Weights of a small GPT-style language model, trained from scratch on English Wikipedia.
Size: 10 layers, 7 heads of 64 (1 for keys and values), MLP 1792 tanh GELU, vocabulary 27398, 33.5M parameters.
Architecture: learned positions, biases.
MLP neurons of a small language model. Each row is named by its layer, matrix (down: output weights) and neuron, and shows model dimensions 0-127. Each number is 50 + 15 x the weight over its row's rms, rounded and kept within 0 to 99.
A block is one neuron, or neurons of one layer that tend to fire together. After each block is what it responds to, as a language model described it from the Wikipedia text at the highest values.

L4.down154:68 31 40 65 74 72 35 36 52 42 53 83 44 68 58 71 51 43 76 50 36 73 47 64 46 34 44 43 53 54 35 64 37 36 41 31 56 45 32 40 26 42 54 39 50 26 75 50 71 62 31 33 42 62 28 41 70 63 62 40 34 47 58 44 53 76 49 60 69 29 41 68 30 60 40 43 59 60 34 61 73 47 59 73 36 50 67 60 83 49 71 50 54 78 43 81 47 54 60 44 54 54 65 38 66 39 38 32 27 22 64 50 53 47 59 50 31 37 48 27 59 58 41 63 55 57 25 28
L4.down235:64 39 64 12 62 61 39 43 60 37 71 61 50 41 75 41 48 39 40 33 44 37 62 49 38 52 45 81 56 48 39 25 58 60 40 68 52 38 57 44 44 66 41 51 45 77 23 53 49 37 37 62 43 41 53 38 20 64 63 66 32 42 60 58 36 47 36 78 57 47 67 55 85 55 62 33 67 67 53 46 34 44 62 50 56 69 50 57 57 50 35 48 36 41 70 70 43 39 57 56 46 36 30 59 33 83 68 57 43 28 34 28 82 43 65 52 74 42 51 41 82 68 48 07 37 26 43 56
L4.down483:63 64 53 42 32 43 36 69 62 64 44 50 30 29 58 52 61 23 68 52 82 41 55 49 46 58 64 47 55 59 43 68 29 38 64 61 64 37 54 51 30 59 50 63 61 70 46 50 36 42 75 71 60 48 42 44 58 51 15 69 22 50 40 59 77 49 90 33 37 37 33 71 43 68 43 55 55 43 60 37 68 49 55 64 61 64 60 56 49 38 67 43 32 38 34 58 51 48 61 51 33 58 63 23 72 30 43 32 48 28 49 68 54 78 63 75 37 51 57 58 49 36 59 63 51 84 58 68
L4.down501:40 35 30 63 50 74 69 48 62 60 64 72 38 30 54 66 63 37 45 46 42 56 21 73 51 52 47 60 66 51 06 63 64 69 55 28 39 28 31 65 54 51 28 14 35 31 49 54 42 77 42 49 49 55 26 46 19 50 48 63 47 53 59 44 48 36 51 62 61 75 63 53 32 64 70 28 28 53 45 39 61 51 55 57 66 33 72 73 27 41 41 43 63 64 42 56 49 79 59 57 47 35 60 31 54 45 40 40 37 44 59 46 66 55 61 61 71 48 62 61 33 42 81 71 53 39 41 24
L4.down681:58 62 57 64 65 45 53 62 30 63 48 31 21 39 62 33 64 55 49 52 30 55 36 51 50 56 69 67 42 68 87 34 40 39 57 50 38 41 18 43 58 49 38 45 47 70 17 67 64 28 51 59 34 51 61 80 28 38 39 56 40 17 74 73 60 57 40 29 39 54 56 48 45 36 70 47 19 71 41 52 69 61 55 69 72 49 55 66 62 30 57 38 58 56 64 57 56 73 48 38 50 75 60 49 52 56 40 42 56 81 61 63 75 45 38 61 57 10 47 54 57 73 53 63 48 43 77 56
L4.down769:48 59 41 47 72 51 37 61 30 46 71 63 62 62 59 25 60 49 65 44 48 29 30 55 74 60 39 43 42 55 44 31 79 37 46 62 58 47 41 31 81 69 16 32 50 62 54 40 46 45 38 32 30 35 56 54 45 64 31 70 28 72 65 62 70 41 47 63 40 23 48 66 43 45 61 57 35 70 29 59 60 39 52 53 36 52 59 73 27 58 68 62 49 37 64 41 41 38 69 30 28 58 42 62 56 29 38 53 49 35 34 45 61 39 63 63 60 62 42 64 70 47 48 66 52 25 47 38
L4.down984:31 45 65 57 54 49 82 29 48 53 34 48 66 57 53 47 34 72 59 38 37 50 47 68 75 07 59 57 46 69 45 33 37 48 30 27 57 52 58 35 55 47 71 72 52 65 59 34 57 31 63 54 67 50 46 34 43 45 58 33 39 28 40 61 35 55 36 48 60 24 38 79 53 49 50 42 43 48 41 54 76 59 42 85 51 30 37 54 39 27 55 58 53 57 57 58 49 38 34 63 33 59 42 56 79 34 35 63 64 37 88 63 31 58 42 41 59 66 68 44 69 43 69 48 59 45 64 00
L4.down1233:74 60 49 63 66 38 63 50 36 68 58 47 54 58 47 41 55 38 43 46 51 44 36 51 31 27 63 53 78 31 33 52 39 52 44 55 49 67 38 26 37 46 58 50 82 44 50 67 60 49 52 52 51 38 67 59 58 39 36 63 34 46 41 54 60 24 54 32 25 29 52 38 59 42 47 53 39 56 56 58 35 31 67 61 33 58 54 46 59 31 31 46 58 42 24 46 54 38 23 45 41 65 44 59 51 25 45 37 85 51 60 74 50 56 34 21 39 36 47 49 99 69 69 76 63 43 47 61
L4.down1287:51 08 53 59 73 67 45 38 68 11 49 52 54 36 56 29 70 30 38 56 47 41 57 36 80 39 69 58 50 75 17 52 50 41 66 59 42 75 48 29 52 46 49 28 21 66 64 57 33 83 48 65 19 70 35 74 69 49 62 91 60 47 51 66 56 79 36 60 66 53 68 57 52 42 62 33 45 35 34 55 60 39 51 77 71 55 65 59 58 58 36 58 33 55 47 46 52 61 49 74 51 81 58 67 44 39 52 43 55 33 48 70 57 47 36 42 56 49 41 71 67 62 52 32 33 48 41 19
L4.down1368:42 47 38 56 59 26 36 32 44 27 72 60 76 52 69 69 34 41 42 30 52 55 37 54 62 55 48 57 34 37 32 45 61 48 64 44 49 59 15 48 29 48 39 16 37 43 38 70 71 63 17 66 40 73 51 77 58 37 23 32 51 30 39 31 45 54 51 45 98 67 72 57 50 44 30 67 30 38 49 37 51 29 61 59 31 56 44 52 24 61 28 36 44 45 71 30 39 38 47 32 72 62 30 56 26 58 52 70 56 54 58 41 66 34 72 35 66 68 58 38 34 84 36 58 46 21 55 42
L4.down1373:55 73 42 49 57 42 43 57 90 49 47 70 43 41 38 80 33 90 32 53 27 61 41 37 55 78 50 51 29 37 68 50 79 37 67 82 57 40 58 59 18 46 66 07 52 24 46 33 39 45 65 39 13 42 33 52 54 62 82 27 34 34 53 56 45 66 38 56 54 35 49 47 54 43 49 71 60 68 63 23 67 33 56 61 68 37 69 45 45 19 32 50 75 57 29 40 47 72 46 46 23 44 33 58 35 54 45 60 55 38 50 57 60 29 18 56 61 52 65 30 45 36 34 47 67 26 26 48
L4.down1425:52 30 56 50 53 63 62 69 49 49 61 69 63 27 58 92 26 16 32 76 69 54 65 74 54 47 68 42 37 56 42 45 41 16 70 71 42 35 56 35 79 44 57 60 34 52 27 67 60 50 23 54 67 28 52 50 57 56 55 64 77 30 28 58 49 56 39 75 70 51 65 63 63 70 52 69 47 71 55 71 56 64 21 57 41 24 45 46 14 49 42 59 49 41 17 46 51 54 24 67 35 46 48 42 51 44 34 41 69 63 88 51 60 49 57 25 41 55 50 51 50 42 33 46 46 44 47 31
L4.down1501:58 58 67 24 42 54 40 45 09 54 42 55 38 42 62 42 63 54 45 37 61 00 50 56 79 68 45 41 28 32 33 30 43 64 55 45 46 42 48 60 60 34 49 42 58 63 37 51 30 35 38 35 65 70 52 51 62 55 58 53 28 42 63 83 44 44 37 55 20 70 54 67 31 48 29 48 32 44 85 59 60 55 20 50 34 46 19 36 58 28 40 67 22 50 81 37 53 56 59 27 33 50 60 52 52 62 31 71 65 10 43 57 47 34 73 26 38 36 57 55 65 27 13 67 53 54 67 48
L4.down1604:29 37 46 30 60 57 20 28 80 70 48 54 61 70 58 42 35 66 64 46 38 50 64 41 32 32 75 68 51 53 74 23 42 54 55 30 60 51 50 36 55 40 68 58 28 78 65 31 27 41 57 52 36 59 39 53 67 37 33 60 39 60 64 74 54 35 54 66 59 40 38 04 56 45 51 57 70 37 46 52 33 49 38 53 70 50 39 69 27 27 74 38 61 79 57 41 59 41 68 45 57 32 62 43 63 62 56 39 49 54 75 56 49 38 53 64 70 59 35 46 52 59 72 67 63 36 62 34
L4.down1654:46 57 65 57 56 71 39 52 09 52 32 40 61 38 58 46 32 75 47 56 61 69 60 39 76 48 58 69 54 33 62 54 50 47 53 32 39 56 40 55 45 49 55 63 28 19 39 32 64 42 43 05 64 50 61 79 56 43 05 81 41 33 55 38 49 81 46 66 70 32 46 39 60 31 49 64 31 39 45 34 54 08 54 62 67 28 60 58 52 43 46 27 80 63 43 54 57 59 33 39 44 66 67 59 58 54 18 50 16 34 43 56 56 50 35 26 83 62 22 27 54 50 36 52 51 40 48 50
L4.down1786:47 37 46 26 23 45 54 51 46 78 44 38 84 58 45 51 20 20 56 35 35 18 55 73 68 41 21 53 49 55 54 47 65 54 59 73 75 54 36 48 58 55 53 64 53 59 72 80 43 28 58 57 64 68 57 50 37 53 53 41 61 44 73 64 45 51 44 56 25 29 32 45 48 29 35 69 52 46 26 59 39 30 30 63 68 54 69 08 50 57 46 31 16 37 57 29 45 68 46 53 29 52 57 46 27 71 55 42 72 14 42 50 65 76 62 50 46 48 35 43 63 35 44 63 49 47 85 53
Description: Open parenthesis or first digit of a converted measurement after a value with units, e.g. "78 m (256 ft)"; also digits and decimal points in tables and coordinates.

L4.down79:60 29 55 71 27 57 57 56 50 60 57 69 28 56 23 56 13 40 55 70 49 52 58 48 63 28 39 23 87 28 61 55 56 38 40 42 52 39 53 53 27 35 57 48 79 50 51 42 53 58 43 89 51 69 54 64 16 50 68 55 58 57 27 48 45 43 43 21 69 62 46 30 49 69 37 38 57 40 47 44 56 34 21 55 38 60 43 72 43 59 43 63 67 67 54 43 41 49 25 59 48 76 64 29 83 36 66 43 44 80 49 52 39 44 51 58 56 21 41 25 70 51 69 39 61 08 47 25
L4.down113:99 31 58 36 42 44 48 45 43 38 44 47 48 53 23 50 39 43 48 56 54 83 64 55 48 65 55 46 45 28 52 74 46 24 34 24 50 66 58 69 62 36 28 49 49 68 61 43 61 49 54 40 39 51 51 54 19 59 60 29 50 40 53 51 35 69 67 37 65 45 53 63 57 76 60 53 45 50 78 49 24 38 43 47 65 59 33 41 71 43 50 58 42 92 50 34 50 51 26 57 34 54 09 47 60 97 31 55 42 57 64 37 32 52 45 52 55 53 42 59 80 53 69 47 55 53 34 35
L4.down231:54 69 69 54 72 44 65 70 34 34 69 59 63 37 58 28 43 42 42 63 44 31 34 63 67 49 56 42 23 56 48 59 47 34 64 48 42 33 67 29 39 53 53 61 55 64 84 56 44 47 54 50 50 44 24 43 61 33 36 71 55 34 46 69 64 72 40 43 71 35 49 59 45 49 52 46 63 51 43 64 47 56 72 54 59 67 30 49 60 61 51 45 55 63 45 32 41 25 57 83 67 60 73 57 32 33 72 29 35 43 56 58 53 42 34 76 36 82 70 52 52 68 72 36 32 41 31 35
L4.down540:86 42 52 58 47 30 81 78 42 73 59 46 71 43 45 23 53 39 45 67 64 35 38 42 56 52 44 47 41 62 53 56 48 18 60 72 62 50 41 37 69 74 54 44 76 81 54 59 59 42 48 33 48 77 40 57 37 37 20 50 53 42 42 53 79 60 48 47 49 60 48 74 47 70 43 66 58 63 40 16 36 59 54 45 46 50 26 46 44 53 36 75 44 58 51 49 56 54 56 64 41 34 36 77 48 69 37 61 38 45 36 56 41 79 51 60 49 67 69 66 61 70 48 31 38 42 65 65
L4.down657:22 25 33 27 63 58 54 67 48 80 40 31 67 55 46 70 50 45 56 49 83 57 45 71 49 81 33 35 46 49 18 27 42 38 78 43 38 45 78 31 54 70 41 46 59 83 63 46 44 70 52 50 44 66 41 66 74 50 40 50 24 46 53 45 54 59 32 63 50 16 38 77 64 41 58 63 74 54 40 44 36 45 62 72 42 57 15 31 53 68 32 38 41 57 51 46 53 66 36 39 87 30 71 78 65 59 53 68 56 42 47 36 53 45 60 34 43 51 35 32 54 48 49 28 43 50 49 42
L4.down789:39 40 73 48 64 33 22 58 43 30 30 28 38 46 59 23 36 40 29 75 35 74 35 44 60 37 65 10 22 54 77 45 41 58 56 43 51 47 27 39 33 44 50 51 70 51 63 50 53 52 37 31 39 67 49 53 55 47 68 25 34 38 52 38 58 71 57 61 59 43 74 44 72 28 60 55 56 54 76 20 37 37 84 60 47 61 54 34 56 46 67 50 51 72 51 34 69 45 53 63 57 30 43 40 74 55 64 17 45 42 55 52 58 54 09 48 40 66 79 60 50 70 48 35 28 47 39 60
L4.down1105:50 64 70 43 38 41 57 28 44 49 77 40 40 50 43 39 66 35 54 32 44 57 52 64 42 36 42 48 69 37 42 45 19 64 69 47 49 63 53 55 60 57 19 46 65 38 61 46 14 45 49 59 99 55 51 24 64 39 51 49 69 41 79 44 29 49 28 59 65 47 61 44 49 74 37 53 52 53 41 75 27 33 55 52 41 57 73 69 69 36 65 61 42 50 55 71 45 42 66 21 16 19 31 79 59 31 51 60 43 58 33 50 65 67 55 39 55 26 37 40 54 81 75 55 46 47 42 47
L4.down1279:51 52 67 52 25 62 69 52 61 49 32 50 56 73 45 70 31 43 45 71 54 44 20 72 57 57 58 49 20 48 66 50 37 49 76 63 31 40 28 46 44 66 51 64 32 62 66 59 66 42 80 52 54 68 62 48 30 53 31 58 71 43 35 39 74 41 80 45 54 67 33 67 24 49 31 44 24 53 51 23 40 56 32 68 43 70 48 53 52 28 55 22 66 48 47 39 72 56 44 42 40 39 16 45 64 51 47 66 50 62 24 70 47 73 57 42 33 78 33 59 38 62 61 61 30 59 30 45
L4.down1337:60 36 61 38 63 48 50 48 37 52 43 58 55 05 16 48 25 38 67 36 82 78 40 41 43 52 60 40 60 72 47 30 77 49 66 56 54 26 56 40 47 56 62 73 92 59 99 51 69 49 80 59 48 54 41 57 59 77 83 27 39 59 65 46 56 48 47 58 51 51 63 77 29 55 56 69 38 44 49 61 43 43 31 53 56 52 05 55 42 54 46 66 45 60 43 36 55 80 42 54 45 38 51 78 53 46 38 58 47 75 31 58 70 58 51 58 57 59 35 50 78 57 30 41 45 43 46 69
L4.down1343:51 42 73 47 57 42 67 48 52 47 47 62 40 35 55 38 62 55 56 51 55 86 49 57 56 79 37 49 29 50 61 63 69 58 80 34 56 25 55 47 40 56 49 59 60 62 57 74 43 44 41 57 59 43 56 47 37 55 52 74 48 61 59 64 47 54 26 55 49 27 57 80 39 57 79 42 49 28 55 68 40 40 72 57 38 63 55 45 50 58 39 52 70 49 34 28 44 37 33 42 57 68 28 41 68 63 69 38 63 59 65 54 38 30 72 68 43 51 60 50 61 45 60 28 35 25 52 24
L4.down1360:59 52 43 25 65 35 60 63 55 49 59 28 45 59 51 62 57 27 58 46 55 17 55 79 49 56 60 56 51 37 45 61 55 51 44 53 36 33 45 78 63 33 70 66 37 56 60 47 64 68 55 63 54 48 56 53 47 65 48 27 61 49 23 65 38 59 47 72 47 59 37 44 52 42 56 55 65 56 50 35 45 34 29 62 20 16 26 49 51 44 47 40 70 45 33 50 79 62 60 27 53 17 41 57 65 28 44 39 52 50 29 69 45 53 51 43 45 41 42 61 42 47 36 58 45 30 26 59
L4.down1392:65 62 45 42 59 69 29 55 44 38 61 60 62 75 29 59 57 35 28 36 40 92 51 73 55 49 54 33 72 43 37 57 33 78 55 66 60 63 55 28 51 40 35 31 68 27 65 77 35 22 61 42 44 65 44 63 30 78 60 50 64 29 61 22 29 34 62 71 61 46 54 48 57 32 42 44 70 84 46 35 48 51 18 36 39 35 62 41 63 69 45 50 37 16 47 39 53 68 60 46 46 58 27 66 62 49 55 78 64 49 66 70 44 77 75 55 50 53 48 60 44 70 69 60 39 43 53 64
L4.down1458:71 48 40 50 27 20 67 72 46 43 63 32 33 56 61 46 55 60 54 51 73 58 53 50 54 71 71 27 35 66 48 57 28 32 63 24 47 35 65 45 53 45 45 40 49 41 66 31 41 71 41 59 76 55 54 32 42 57 64 36 56 42 42 47 43 88 49 62 54 25 59 46 51 33 26 74 35 16 63 59 42 48 68 52 39 39 74 58 35 40 70 62 56 36 34 51 44 64 36 55 62 46 55 40 53 44 26 57 60 51 44 70 45 44 38 45 59 11 47 63 38 38 12 61 51 68 49 20
L4.down1566:53 30 41 39 73 53 29 47 22 23 51 83 40 47 47 41 48 46 31 44 31 44 43 46 44 48 45 59 56 36 35 83 25 50 44 53 34 45 45 63 50 36 47 51 55 25 53 38 61 38 49 46 67 53 49 25 57 37 47 60 46 54 44 64 60 66 49 28 65 65 65 69 56 58 46 46 43 59 47 40 57 41 29 59 43 46 28 48 29 92 62 72 59 66 36 46 70 44 53 48 49 46 32 68 65 41 54 36 52 56 58 60 44 24 48 60 52 44 64 63 68 50 55 26 59 15 39 42
L4.down1588:46 36 31 46 53 43 75 27 44 51 46 15 53 74 60 53 47 57 57 28 37 52 40 29 63 47 65 64 59 60 50 30 31 61 48 54 71 52 43 47 39 23 37 51 49 36 00 44 18 35 70 48 50 69 74 46 33 35 37 43 44 47 25 28 49 41 78 75 50 43 31 70 30 49 54 42 70 40 49 47 69 45 33 48 76 46 40 40 45 51 27 46 80 77 25 74 16 57 52 49 29 49 65 44 57 49 58 55 54 66 13 26 35 63 85 50 57 82 48 39 40 19 57 73 42 69 61 50
L4.down1735:65 71 37 61 59 55 51 44 55 57 71 59 36 33 71 41 43 31 85 22 42 56 56 46 52 64 56 70 52 63 48 55 38 79 53 59 58 42 43 56 25 49 39 62 64 28 51 39 49 52 62 37 56 53 42 31 46 44 58 57 80 46 41 40 38 66 73 63 26 40 61 75 23 34 67 49 52 51 44 55 75 57 42 42 52 63 46 33 34 51 53 65 36 68 73 26 40 52 35 30 25 37 64 51 48 58 40 51 51 39 40 38 41 34 19 47 39 72 52 58 55 35 48 39 46 64 54 45
Description: Single digits 9, 8, 7 (less often 6), usually the first digit of a number in dates, scores, table cells and measurements, e.g. 911, 94.31%, 980 ft.

L7.down0:43 48 67 34 50 54 79 47 37 67 54 45 38 52 55 67 30 54 81 67 35 28 52 59 55 44 82 35 56 72 46 54 47 64 22 30 57 59 54 26 76 51 47 90 44 44 39 52 29 33 55 84 74 43 60 50 63 43 70 48 35 31 59 52 32 55 33 62 43 59 47 36 68 56 48 16 27 48 29 44 43 43 56 38 58 48 47 34 41 38 80 63 34 43 48 26 47 66 45 38 43 40 49 28 40 59 57 61 42 55 42 76 63 54 27 66 59 20 28 82 63 57 58 77 38 91 29 37
L7.down420:48 84 76 42 58 37 57 49 63 62 60 37 82 45 54 33 36 32 48 49 56 38 29 74 33 53 76 49 26 30 72 44 60 64 16 39 31 57 18 31 42 51 55 57 44 60 52 32 45 49 39 61 66 27 39 67 55 65 82 51 60 73 35 85 47 75 62 52 70 52 50 47 51 35 33 69 59 60 59 99 57 26 60 20 28 61 52 64 53 50 43 71 29 64 24 15 35 46 56 60 45 64 15 54 67 56 45 30 35 47 37 49 83 24 41 48 68 37 65 60 25 40 30 44 56 27 60 61
L7.down614:43 44 52 37 48 71 96 39 41 46 55 55 71 78 54 39 43 55 85 51 47 48 28 54 01 63 49 55 40 45 41 38 38 41 42 55 33 56 41 46 67 39 57 57 48 56 80 47 36 61 37 70 32 28 21 63 71 38 53 36 60 64 26 45 27 30 39 66 37 36 46 52 55 48 55 65 55 56 30 59 47 46 48 70 66 42 62 53 46 58 42 61 48 62 66 53 17 53 41 83 51 12 53 59 27 41 41 29 51 18 24 44 28 37 66 37 36 76 64 49 54 45 72 49 33 53 86 89
L7.down677:48 48 59 38 55 56 36 46 38 73 51 60 42 40 70 39 31 40 41 35 21 75 68 43 28 29 31 37 65 14 70 65 52 59 34 49 50 68 72 53 53 37 36 25 24 64 33 57 82 80 23 46 39 50 72 52 74 33 55 69 45 40 85 61 65 51 33 55 44 33 65 32 53 64 55 25 81 63 41 49 62 63 36 31 34 53 44 48 63 55 45 73 50 39 99 58 60 33 40 46 54 27 65 48 56 62 44 53 52 25 47 72 58 44 55 34 43 45 47 37 48 52 64 46 29 40 40 76
Description: First digit of multi-digit numbers in Wikipedia tables and infobox lines, such as vote totals, attendance and dates (1 in 11,617; 3 in April 30).

L7.down84:49 48 60 57 43 84 64 38 38 55 56 28 45 17 44 37 36 42 27 26 51 60 30 33 63 64 48 47 41 07 44 53 57 59 15 71 43 27 55 50 52 43 26 62 62 54 32 41 60 46 29 53 34 66 66 88 74 55 50 19 04 44 33 25 51 63 59 59 51 66 78 72 23 55 60 53 34 46 61 54 62 33 42 44 64 58 57 47 48 53 42 56 18 45 64 33 58 44 90 69 34 59 23 37 46 31 65 24 47 80 41 57 44 39 63 29 25 46 74 51 38 34 50 73 81 53 28 17
L7.down579:50 45 32 32 41 62 12 66 52 44 71 32 48 70 32 60 55 52 52 55 66 41 49 74 46 52 58 62 35 45 35 54 48 39 55 47 71 59 35 16 61 33 58 49 56 42 39 50 25 34 54 76 07 54 32 41 61 61 51 31 37 35 55 21 49 50 65 60 58 56 39 54 54 77 48 33 37 58 51 51 24 35 48 57 65 39 56 49 47 43 50 41 50 37 27 65 39 58 49 44 31 38 43 55 49 45 67 39 49 46 53 60 40 27 34 81 46 57 48 60 47 41 56 41 66 58 27 54
L7.down717:50 48 33 33 73 36 40 54 75 56 34 44 48 43 58 63 73 42 46 42 73 41 52 33 47 51 45 68 45 28 48 62 28 44 39 50 44 47 55 49 69 45 34 42 53 51 20 22 46 68 25 62 66 49 51 37 66 79 51 53 64 55 38 60 46 56 26 44 19 32 49 44 53 44 60 44 55 55 81 23 50 26 41 58 55 48 51 30 32 64 64 50 71 40 41 29 47 44 42 28 55 37 34 45 50 79 46 24 48 39 37 50 20 72 58 30 46 52 62 51 40 35 16 65 39 36 36 23
L7.down1066:42 36 46 28 49 46 39 37 55 45 52 80 30 31 62 37 59 44 66 55 42 50 47 49 39 50 55 55 46 67 41 57 42 63 52 39 44 51 58 78 47 50 35 26 55 53 46 68 33 43 62 44 48 25 66 65 28 71 56 65 57 57 51 59 38 35 57 30 42 57 47 39 46 46 39 28 53 71 79 68 54 44 48 31 37 16 39 73 24 54 37 35 57 36 50 41 74 49 44 40 47 31 31 52 62 72 56 53 44 43 55 63 43 43 38 31 39 83 34 70 59 57 86 47 47 54 39 56
Description: Digits and decimal points inside numbers giving amounts or measurements, especially money after $ or €, e.g. $4|3 billion, 1.6 mph, $2|91 million.

L6.down651:55 56 52 54 45 48 63 53 41 29 52 43 72 58 36 63 51 18 41 45 63 37 38 48 30 48 57 42 36 67 46 49 46 31 53 49 21 58 61 40 73 28 49 38 45 46 83 66 39 35 59 52 09 56 40 31 53 35 43 46 42 58 35 59 17 43 62 32 61 45 64 48 58 43 37 59 38 60 45 41 43 52 44 58 41 22 66 49 55 53 41 65 56 50 71 22 72 32 40 59 33 50 44 17 40 31 45 28 25 45 41 72 29 38 59 66 06 71 54 68 58 47 74 67 53 54 27 56
Description: Structural tokens in wiki tables and infoboxes, such as pipes, parentheses and units after numbers (km, s, grams), plus scattered word endings.

L6.down169:69 32 45 61 42 46 56 58 50 49 73 38 57 61 43 67 42 53 30 54 63 49 43 78 41 46 56 50 57 73 46 49 64 51 43 44 62 80 34 60 48 42 61 27 44 51 42 39 49 58 77 58 58 87 40 39 38 40 57 55 52 68 51 49 57 46 42 59 79 54 24 33 33 33 54 46 40 49 52 42 57 68 50 70 30 60 34 34 61 49 21 49 17 59 25 65 71 55 54 48 36 21 67 57 46 52 48 53 42 39 63 22 40 50 42 42 49 38 41 54 76 38 80 75 23 49 65 59
Description: Single digits, mostly 5–9, that end or fall inside numbers in pipe-delimited stats tables (24–9, 26 | 9 |, 4:59), plus year digits like 1985.